python train.py --num_hidden_layers=9 --head_dim=64 --init_std_o=0.0218 --init_std_down=0.0 --lr_head=0.00786 --decay_shape="linear" --max_steps=7212
MLP neurons of a small language model. Each row is named by its layer, matrix (gate and up: input weights) and neuron, and shows model dimensions 181-276. Each number is 128 + 32 x the weight over its row's rms, rounded and kept within 0 to 255. Numbers have three digits each. A neuron's up and down rows have the sign that makes its largest values positive.
A block is one neuron, or neurons of one layer that tend to fire together. Before each block is what it responds to, as a language model described it from the Wikipedia text at the highest values.

Infobox and table field labels
L6.gate97:121116127152127105133065128121162183128129116113102153152120078169143137133134100129121164166141160114158115071178127114089169132109087182135181163189141104126115135151145106115134164149095115120129168125136157217106071124123119123137123131113082077134142135124151114169078101141160110149
L6.up97:116182032147131095147116093085148122115120122130080065182127082098124095109127138088087175172094110111128123123112132124132146123083118130166128155121138161125128112099131091084186255144113170199141125153102126150139053123114125171087128092070166117134143059112129146153087108151118148081

Locative "in" after descriptors
L4.gate42:149132170189141140089122085124110160136088128134117103135146141094110078115177069168130170117123125128095163092078159116116126120118175062126130151138120174164135121108174099095143176142052104155117125087134127087126112126157115141049160137124107089069157158134121109111061141184147105129
L4.up42:164168100119111112101163140135090092158134133083116136129149112112076118138101124104148163159136106168132080123124113118132102114088174165157137151155069184165136047137142094153148186177086110137101104123137080090130114139187139107122129145058118132120100141141109156093099116113172141161
L4.gate47:130181137172106071140102177093114088091087103081091158169108109131096114170200149120148150073176147113146176136162139105161173148113124129149134179132170090173098089148147114125048150140126116145090117114078161197177079132122145121189105153117129137102124157078088174092147150119136183150
L4.up47:078116159162114174120177094167149150126104134147200199156139094179109108122166120151155111134135112147117164135075077122102114068067142124073179143077117134125189096099098176192114099071105151088170140162098149166162189125118096063153097152166095131099141186110082121115147137086115114145
L4.gate85:154120109116130105129109029134155101107150162180082116125108122152127127122145130127144124104100152181116148147092150133131122127157141097099186199107133168130115120091142133091113110112082152141160193150080112056133197127076093204133174161072117114159114086122122164128129135194087088044
L4.up85:161140108066091149105138158089127128138138158111213089216114117121124152117169163163102124129134101128109205155151168167111113140150168112129142159133072169136118099116144158078094152217155097155123151110109089120091103151084160101114142137106158120129124139125112090157120119127111146068
L4.gate93:127168146138085098142094116145119156172117200081114142141095163158161096111123134165162110107068073089125171176161081151193163074099151157131209108123145143182142131166163137117140108114122105095114162141145159127118142133198102060130144145114165152098107128102070129156073166107144164061
L4.up93:093127148181127115095089121107107211140130136122099056146162173103157068116125133183175153119130138062113135083067138143153107148136144140096255170110178131116150118124136129135165137092063128167137137108111127110103108106104109138061143132105176165106148055076139103156111135124174101115
L4.gate97:133171121134115107149117147129141157104140176143098153123112124147135062114148142126163157126113115159140137152088172125171069148109145172125154070086152163111140089131114104103130169074090086176178169106105118125100138115102146093064105134150150139086075141142135090087183188151099190080
L4.up97:162090139118173114085184152149094151109110194105158109116120178164151098116070133150102108125128167152141150149215058149137139112127128142116155107091147146122117138082086142103155108109145141136125164185100156162076073126135140110127137155129114121200111126124147135170120131093136120105
L4.gate184:141100110105147113065131130143147097143135130159156140100061089138086148125130119160152153128165128176156136138110157212159111098126166099113116126077131187135139134097069083155159143123076107097101174169092162132138169154104135143130149133075161091123114143132132068074095138127087165078
L4.up184:105065088149124070140113097099164099092129148105172094096139117165075066090180093137126190121177135144159168114151115115133116147138083076158188170121159179118151129060113113068133146099116072158064129151094176158113194136149077059115133125121119095153085154131122127136090116121132133124
L4.gate324:097147137182060116096154068139129104159141141125163145091159144084161167106105074057136134093108195134156150075098162135128196134116151170120158055106144176151144100130134159150145147097066089077112105099139122035141084113161164074126166092165072138116116151189150083120111115136143141047
L4.up324:087106093118072099080087168126177116146134119177119111097154114133135124149136115112119105102110169051144090147167156176163157137106078163174152155166131105159072144151164107112121092098121119084116134176132122075083185125146084131110177112108121124148131160065193159156158109123159168060
L4.gate417:101074129121133146129131126105075127147124086065152146088135123177115141101101084141132159093141107159110115129089166141080137087086155064142107169168116094126125106128117092154128086153087114147135108158136137099153163150086110081115125145108170132092153095169116143097103143174150129118
L4.up417:111132158066119123130123078171153075106110131097186144132134089152107157076135120138118113044113103188124132165139190156079137133135119084143133156110131134120072067136133123150157104160142122154125165172106144115172205157191109142092178107170150173154168136139188110107172116132111104100

Field label endings
L4.gate3:094166101188143080133061180101144120189109151138112178107137133102228115130158120143124147120103095068125122149113176072155127134156124101171125135136165157105089109157093113094156157132152166142088162116122110110153069121167151099063181200120126133088104145124157155118086117152115122103
L4.up3:161115109094128142106146112114143083134153147117118161160143111116139057155115108129171127129090151100107147085123176120074076082155098110088171175110171113164075080135171123121115144141097147159152075123137100117136169130096107121083116111101150156120185105111136155114077184119136114100
L4.gate159:147124106141065097108133126111156136165120167136219046122153128128074115173156165122109146172100155045175123115176145118138200179155169161127168134168150166120086136087144103132117149087138179122128122079158086115113109075172117102135129183123175135133089192062126114153135124149113161092
L4.up159:140087192142129136083111114152150143153081093151121094157172158121148140136118150129127145146156146132146139107095150153125157142100131173129101188115102109118099110075171037149189168150119132194143096083131089099099168102167093151124152134122140126147136168096124099191112140139117119083
L4.gate164:111077167132081127090102137125091197163148186139114129144120140108141098152041085122134138107136161129188140163082100119104146147172142172102146143166137107171124150081106143196118173179110134137166131123080154118128177147120167123135099150067119138132146104104168152120111127094093132153
L4.up164:145156130105126169156090151139097198143074145101157122129148113158138147132145164115123143120138162095150124138127175109073094132144162105153159088148202161194120168137129093128071151129156113094063151202129155157132055109141169122135199090140127118100167118090149141140102144137135109161
L4.gate271:090128166151097090107144131138159146141117142153114173142122143079101138147121146148154132127129164132178150112135086124116207189114107159153145122090147160155104116108107127117089171178151117114080090132138177124145107080138116150152122173118104132150120146106177122086138145122202151101
L4.up271:138160111113149088116106129136164124115177101135146097145157126169141118112081124129103127115157073109118052158173089148077160153099092128155142153101140162127122105119110124112149163146122143145093155142118061122125147125115120178150133127102086138056087145134155157109134169138147119119
L4.gate291:064087125115114120104154175109124121125098170113096089104163172145103083125112103167142169029121155134064167137130150126197156110134103158153149151121155116142123142088128076164149132125102116123075141122176138127096181135131094107148112105136132123151139152183112132189082131108137111120
L4.up291:094130154134150084167105174134120197108097114165073118154113148094167100159077187166085122092135197170191113079148095124124046128073143170123132130112074082155088193074081185128100153140088148130188154149148134182149126072120085162118123140116152161149121135124158091056148141115131142126
L4.gate321:190157076150150118135167126092102118151120089150124193198114155178166147092122128107129136165173131067171138114101130140145171159153103116117112077128106119101139161127073102159148136157159086089088126117153092168079088128147091159158158145041119166095077111154188042139165094218150087121
L4.up321:095099117146143103129141143109104123129113133091105114157126110070163135132155149102104147146129122137123110106086118170141163150127116101158157100110130115109092098123144147066132126134140135218084132137103182129123131035192106145138128176090127139092171100113108146127129142124121101109
L4.gate377:090149119161085093120034201149138131127069167134191104109128099169200091181150165116172185120143167118134219128146141134135095122127151126144120112102181139149068172112125144059144141137080161134060136171145151130158134147108138115119151190092090133127169178126136087117133130160155148112
L4.up377:091113132124117093166075119134134144085143217099077138151065145123099092131088136194106163167191110110194154145154167133130130123065120094153184069071169146124111115171125133094128153066118097192126092121147125158159132153112099110191175076148157176110136160135169081146069123151184176159
L4.gate410:087171131186172118133071139167124198126097140110130202128114146059101135106134098098157160158129097132145161169102129114126140129083114098119169135190188174154136140093142113127112218120068123107068149114153115122161120104149109095101117137147179106080166112149158131109102119167192138110
L4.up410:153137145134075110163164112068147115122105164133107158148123109135181156133143140144131099155124092183146139165128055104094177135144163177167029119136170123144088140170099069144085186145151135145199103102106084092129103123094130181109110145125124112125150115089136127099112121145097136159

Start inside parentheses
L5.gate28:161151160115154125156134114128153132154146162060146129145146142104069107134063133124167074119074178154150184083101144150155164114178152120153146179162102139153163145147077109124162123163082079123103121133113112151140102125130202127115151121133116116121088191167115144105072078139145073122
L5.up28:141127134126108139185152146121137163147148147089083156154147164146081173127147113124166086119149178136130145112096080125123164123143146115140206136177112118160110147079081113135100132119136161125118163197137156114149161007108107137094138149105116143151157130143109107122100144149107090141
L5.gate36:110051134118072115162144121057147139167163140114186160120153151179113138120123110129147148108104140171164159124126095141129088139157201086216106147169095144127138126123139081141107154114153133212136115132093130123168147099149124159168128098086144108134113158164137114137068161130140144128
L5.up36:115105109139141161168145087156081110158162139140153155107165131186083173130091106167206146155097106126151095148182095143134069122121110123132079159176097150083186149160148102142165103127174138140161142104103053094078106122149135143133124138062097101178091183155081118138092134116122139150
L5.gate240:164133147124147143156141104165085181117135115084094134141123186174100132085131098164156125165121204161153145088132097117099112135131178147174113125161090076076139176110142108096181094144092192076114105131149098148096121119131129185172187124116101126105050104130141130138074081087161091087
L5.up240:174176166118148133175144168124119142156114113123133145113130117151123139109156120113121116127153143069138047090103073145098160133115153085126128146081063074141110120147207086121116018108117171169085146108162141100095116104150092144130161147095127153088053137136136116149024139129154121157
L5.gate274:153065109119114115095161125191132106129157080075114083123142081132103102147150100146114118150138114127170110119136139147106148174139121157145132069119116116104110133146127118124171123142104113191078176164127150088100070118139175148153249133113157219118050147113185053116121151128136082161
L5.up274:096161149119113097092185120112141162143115113188099107058102086135163090170101130117085152117123121141101184093133142123117129176220147085166093170144147178146092175132147137094169102134147146128121086149086082136098111115151132110111101163185129081117112047162092147104087161123152106119
L5.gate353:071160074090108132187132082151190115145141119166076090141152135199128109121166167102109092127153133118118134133143099139134152191102125067205146084142115179112124113153144163115178112150102178147100066185137089171119124122100177139099153128162103098111106100153129131121052145119118173136
L5.up353:057133161126121142089163114126093109152121128153077128162203104142139110120109126118163094130080129136144182126110100135137122077076126082157145086061100129145104111152084138133123091133179132119100115098104137100187161146101160166130123182100140082103105104096173081129151182118091137090
L5.gate386:115130097100143096157186080135121107120133056144102116099101117107094130066096124167153159121142137201110085093161128127102162170151120066172130173166090098131106194132134159190152106147116095115119102142132122124214127158165102153113199128120129117140113096171184074101117119156111124124
L5.up386:128150140123098154111085086140138128113127144096130092149074047073092123161116065161141064096128149203159148079209095159162126150122142090112095131145107150082158124096175104153081069141139102140095072120167157150142085096137120128158116113147146131132115103114130096174114140110124043105
L5.gate395:103140139096089133163175128096142138140170139087163074134125145104100137134112196086080128148149167127141130163064230160111135124146092079115127109137086123096102104125198089189138152175052155159074144059139099120075086108104137108083165174085106154108107088145200136137113163123092095157
L5.up395:126131135122111134120126159166131136152149060131115140167172127114111153131084120132159115119132148158109146155151131133119135153127112083166115132163108103178136139151136095126134094140118150038122116140125103165170137069083141099132150145138138129125134133090154050084132171142128161120
L5.gate441:084153092132158090075102141166092079127145154104152158125152120144110140086128155152133143177105092188145169064114133099121119134098133077137163124138116103114122054115172134114196077131044137144163121151109111140107081137123109166174177087147126125143067098152179139107095169117114096057
L5.up441:147141159143146089108133146128127192129120150076078132182161143115090144142121107135192181128136162129079133094135121121171125125176195057122120164240092111118115164132104072181108093123135161110112135161129108126113133089081122139082105112066129102180106066131146090150046133117060126110

Place-name prepositions
L6.gate328:112105087126156118087126150087128100194089147181145124109121100171167092143080115141102110151134104134178103119143131129082164121124143097141141124090154130178120111091139111095121112127106154081107125158122125196081056113112137178118129123153191149153091121132116135112046105128183111083
L6.up328:143154111119135134097133132145113185111141140121116140184094086114221123089112143098093099117151109150203155117181123127114214067115109096092149113155204070167104133094166114149160083139090164100115117172133134134125088123144134169126126127138122157048158138087110166120117084091120052128

Final word-piece completions
L4.gate34:157170072112135170116145113077131090116161178133151103154094066114103136110152143157124137062163086135090180158126131155161120109120118104154135150127120124110158083181150098195123123121168131087109154099121120129099115102120059143128117122147148171084146097059131106138111147111138099177
L4.up34:117117097144136112114121151117151143141134148102118057161156123154174158096098151177133138134154118120107115130237163133153114103059122111120085090174164133153100076154064181075176127118157165152133106171114142095218125145164144076133144108075148127095133134178069093139132132113119123116
L4.gate134:145156051100141142128183150077138056106144130128108166158085054105061099127141129109119116136097099140090134090135156126124152127130169132127153094183111171134098123124084086173136071157141116167099104085178138108120126132091160114130105160160112120138112112185110057087146150151129126189
L4.up134:116093160128148127152066224117061147144117145091082178069118070156073120176160178163103088112136148172111164066146127115162076107104156176105091153094148147093054157118138155141178120087036154157095118148116151088131079103100184134184166087170138158087093118145086137134099122154139140146
L4.gate240:116128081168184126131101138080163088124106158144189086133134076170143098117133139161171082091087131122158157110118115147115143122125112089109108132151129187098146164054089116150078091094148147089111094145132132141147110138159143112154118106183120109096043151129157110112132119144140066132
L4.up240:129074119154198154111105083097141088122161172138127086102122085145149114133125072114157075113100130165175094055165069139143139114149117072072079142122134157092161135119109151115180089106136107174090051217187152145089146093144148154129128112168116132111085108154113125113107071119159112128
L4.gate305:134138113153081151141168134100161059146155084080100145101108119101083150115134129137087131194188135126116138143173150109090142145158109089130121224147107109136107099173144150176119132134147156074104145106119093071108105100197102048157159110186125188143076102146132112154060118121114141158
L4.up305:101160149132110129174094110074148078151121075077144112131123111147109161177112155085126113156159171130157138139194157143100140108147145129108111201212125107069128130164136150171109119157123098093111152149187153120102166124133110034167151086118144169130124159150118149155167105165126096135
L4.gate315:129144128056098105157150093081107041139110079096134164120134094119105139154117133081131113102115149164118153196122159111147160131200080065154120148127067120111141091149124088178165148146113126187149175132103144122109149130136060105158138148162126174121104099137118139116128158184046112080
L4.up315:138133170150140074160090156103111128071101157102142195176119117102066155121183070167115132119124114168123139111191107133140060162090139127159087164159102170060101156139094094124107116129091146117132097133132215163123163107192058069171131081132174112237126087222134148125142091105122148138
L4.gate369:134099094141144074117127132103199073109164123117118130097150085143145104180107135133145149149089110132138139125144141072170112104114125115145114168179124126162095101143126147174111144162119130128145143140083147083180214147141103127128084205128163190108115127090137151131136135133120190148
L4.up369:150135126194130164106133122173139090136169100136061149113148122139141134173038122110164086114138151128137134106095170111102104085125115092115114108124114129106138080142119127179127140151117104100146147157141176139151161186101056117185109125126174164178124169144069113112131160116128136141
L4.gate399:116114074132149096115116132143180152132165161088129126128116102126134065134187201143104135147112126150050127131050092143093122103120101060091186169091105160146157148157163090143140166150048087107101125151117091115102161098079141121144152166160132104130127106181087100157090112119216132142
L4.up399:117036121116119147107142087117133112102139115105145104112103103101166113116117134149120148112142098185149185102124098175120082079133163118108121151149114205118119069150135149113145132136065128068118107207067129122138126154136094178115157102147149154102124132137169130168123118111090104121
L4.gate401:156117118096097127123153136115133145182185098108130113094090140142111126099084123102124135181118060143112159143129126068113142137126119104124171166139135144153083115157136119198152155124088121112174138124090149119088120115209077114133139147164175208095105107129163099170152119111147071121
L4.up401:164127107141068133122127121094112145181127076127082090109103141108119159165111142145105112141171082120153143133141105144138084119133082112120138134093098161111130129172085128167120106152056115122179123181163163143114111142129115155167113189115128168114059111185126109109117103088168122153

Delimiters after names
L5.gate78:130157129141144095078113072190181089133118143144133094155139111107126130120168109148093113103118193092121090122200114157164170140164195070126138102121157115187104144160102109189117160172141135146096118080136104125118106113124055118131143081127144133108133142108113180134104169142112140121
L5.up78:163133101113086124116128094132141134136114148170163110117079108191138109166138069129115140091167129142131183181110186147060125180138151143104157150161152146086105133104096170144100153143150130104072140119112132107121170170093181095166052150097104113147186079111115104151164199186143131133
L5.gate153:087129125126141100114126124100130176144110193175122155125092139106114067043116228137160173127094126086181162134114118100132152115155179141135145137147188133134140133115144157140103167147131107076141130087126177127152100083143132153115132133109192111103189168073100147135137123073095129100
L5.up153:085039088114121136076126094147111183113122199101119122124075147096147062133099109141087112080173157116095164051105141164079099143083122160113196147149091169131114161080121150165165140136150135152121122115132144128154187146159108099127104092114138074167125158141132156091089110139151063179
L5.gate264:117127178182083116108129129172113093191089173107115135176083164147137146101125092125101105137071132153176180156112087067129104135157152122100167118127155079098103118160175125130128111148137143109142139110134172171134162146137090120128150139135113112144151130100142127126203120163101120158
L5.up264:103137131208113151110126165159142083146104180089127094206143133122156121135078148107126135119060143173140152146126151090177129118115155153086165146183126107102116085146111123084101130116102125045125091155151160134189091157137099120133134146097095140158097137107129065124161123101159074149
L5.gate294:160080132151116168133154082135118105099132185093066181070085159108110128079081101147201145113119202101125163110122101105144131090190155140132074139154112113116172234139146177144048130079158136108136125145112128122100141153149171138091147077134088128105128118168106099093103144116068160076
L5.up294:153114130172144118120169135143089129195103123062091106148127156098200153117160071120121105141130166134174143141103107146116207120146122098120111092097107147140121110126154172105118133098070133151175097050153119159106117118121123131088162128106157099125121142076097091126095122162132087131
L5.gate336:114112137149198094093087132123117134135162155128133125135072099104178092145137128153184156122110174111175172147127124112153160147178150090114139110070182136156105115115114141117091101166032193171154097069141156130132135131098131122100138170089163137126137126088142171185183136129110155107
L5.up336:081158150079136116130149014103135115057143140182108136092112135153176146109030125080165147108172143135158086102132106131083094136175084134167150127136009148078162139170132152176132147142139127142122120102104115145089119167121132149134071184153154083155133107167093158069145112114105149131
L5.gate356:153105157095075149130177133146108121146127075088119100079095112142111121148085137121112101092171121074120155115117145102107171121131081043095159143119122076152085157134179126192106135128112112096144111135167171159160170160093113122132077125131103141145179095140107143151182141105066124135
L5.up356:158125150127134105111116172089127095135140160120178127144130135136132133150121176175133138135176101129171130142039125076141184137158214115111175150124167103168086154178133140111108147136121123080135173154124104137119150124087115205121168074153193105136121132119133102123155166090128122146
L5.gate421:118090174163124078162135120164121130125152135087129145137124186141102123160136079126119127134146115115176175094100108144105104118110110118117139157063149118091108181168196126103150148113115121115125129116139122152125135146122118130146138143179098115124138173124096108096086170093153105065
L5.up421:156115155158125126142087129141137173108120161063135156069144157108144132144120098128187166119117073121181159121062144109101119142055092224127169130126117110110144158098129135062157173146152124116149171126125137149159144136127135126093127108100099080129152121092185115086131103096142123131
L5.gate433:151122093136136114047147164114124098099153124123162173114094149203236103177125192088146156129057151099164166056123108154168183156164085153169132124135140116132056101075067144140144143117159172147140121163106179094113154130094157131138153151119138134112146070105130112088135135086164137094
L5.up433:133135139151162093103086147141099111129140145126116131127083100110180170088086156093141122161174122107123144099139101120045147141151163099085119117105202145142146125115144138120166106147073132165138177158135143093157099110126120198048142200190179162097153043123154074100125110112128153097

Verb-completing word pieces
L5.gate52:078048125058134120186139114068096106066107074090129166156120134204202081121119095120143177114137128185112185129145117109137141151116136126146157162164107074116111113134143134143127118131179121141129132152108162162173180132126035121131117154127158095163125153125162113139075117117130102115
L5.up52:094108117143159122230107152110156070081117162148091151104109159136147149113114003087161166119138179127150179072155094136096104115109098164143106118163112145108121106137158089026092175066117143074125131195164135139154153134159058036202110137108136106200155208151181119061164176137113222098
L5.gate76:169152102058143117116158072102139108145133136179157073071122132124187149068059114167111116148149102116079116200121171135137168111155108088124138125146162164136180122147164191116116078068133136164139088132114089082117124162147100134116147139127131184123150126122148144129115127137088066097
L5.up76:127120103090041160099091123140099084130087091091187163166113102157103112129134075110159155178138099134147110122142130131097166074122151103114126142208127135141140163122086089168121196126124092164117161236219166162122160119158116133141109120125134125087189118133134135154133115179104142131
L5.gate85:087097127118119137151167110143083109162167113079126194094144126154100072077135200096091091147092122144155174071139164094148128127129111146115077160170165152129116122146125152157129113133152117091150111168220147134151142120239139092203093166139212126122136138169109153080167168114103154088
L5.up85:151146124120112131128121090127118178114163125119106195135170130155118105109129191081145122143110098121188155107102165092163132131124128171106182138172130106108141151162133126165121169138160103131118141091110222142152150121236124087126120111110105147113180165148152182136168183131167091114
L5.gate137:129137119140173110199180126187101088133136067122131144167165130140075123140187155093140114174088147128140162096182097140115132119128143114121092095181156119140174123154141091144139118114137111074101079117125133117111127155201111102145125178137089148172095093155101157143112102149127124158
L5.up137:058087087104103130035125151122136070128208145154106090105090096154146152105149167115092092149106104134183165113154139151144075165110187091151116076112150163102097126143123113142133084106213150127088077136164162098118177181099148151109117109189148156102108134096118139090130100131140114119
L5.gate275:118157189113174124158134107141104129169076098134115138083145133139171157120153144103153164124119171143143112124123178083106080139121120191093069134168141158128137142126084227155104139105126151169185134125099059089114130154139129116131124160160082119081088152147145149107165108176145138165
L5.up275:194154145067132153107148153126164172133156053119124143124161111183111133108141119142136107143186128099089169136127105114144132084101179079109162097179180141150194159126120148231124093106124099148193170111143125106173185137144057141138069116123083111074143159126106104156116089136118129093
L5.gate318:150121116074119077201117152122182144154117152162137109146118112156123115124115175088156132170156159142130172123151217136144165129120177130131168139155169035155132135098146132127156147095151187117137142131124052130113146115160130060133104137139146149113119148101134155132090117192166123169
L5.up318:143094136163088147195180136081147119207057118108118113120142151134136159123123085142118078157158143107127152043140158096084020118136141124108115101156186095131157060103124165113139117073087159125101176143168131122121084146142116081197120101094102168098103185124134086087121117162155160137
L5.gate369:069130128019121124146180151107133129089213156116148108160140078105158140148163206129074125140116024161105127109120110125147124120081126125148161136197132192159108145090122120141120147070182139170128099111144169124150178150122179136135159148152151101062095066143148126093095145172178122133
L5.up369:111112144082140128119087081074148094160163120104091153144186114116144111133128128173112178121133068177059142157092124119171154158154147105128102164161126152130101146108084180126156098132170154193161112074105152151085177175107160133148162101098135116078161098166151129102114140109106143137
L5.gate396:116139161117192105112123111110133131153180149071126137108221158148130143114145117100178161155156053181114168153188120131094125104134153116113161187153175193067172148137139162132131109076101150158150120198058134132122141128151069101094152122092124138064165133172140167146151102136119174130
L5.up396:121111108122105163107169128175114099152156126123184138084072108169125117127150104127146152216120110139126148140174167080120170155172076081132142140136123116154121168048093030091126058144137085173128085133188120118184128152146146073137169130176155199127137132152141126088140130130108093097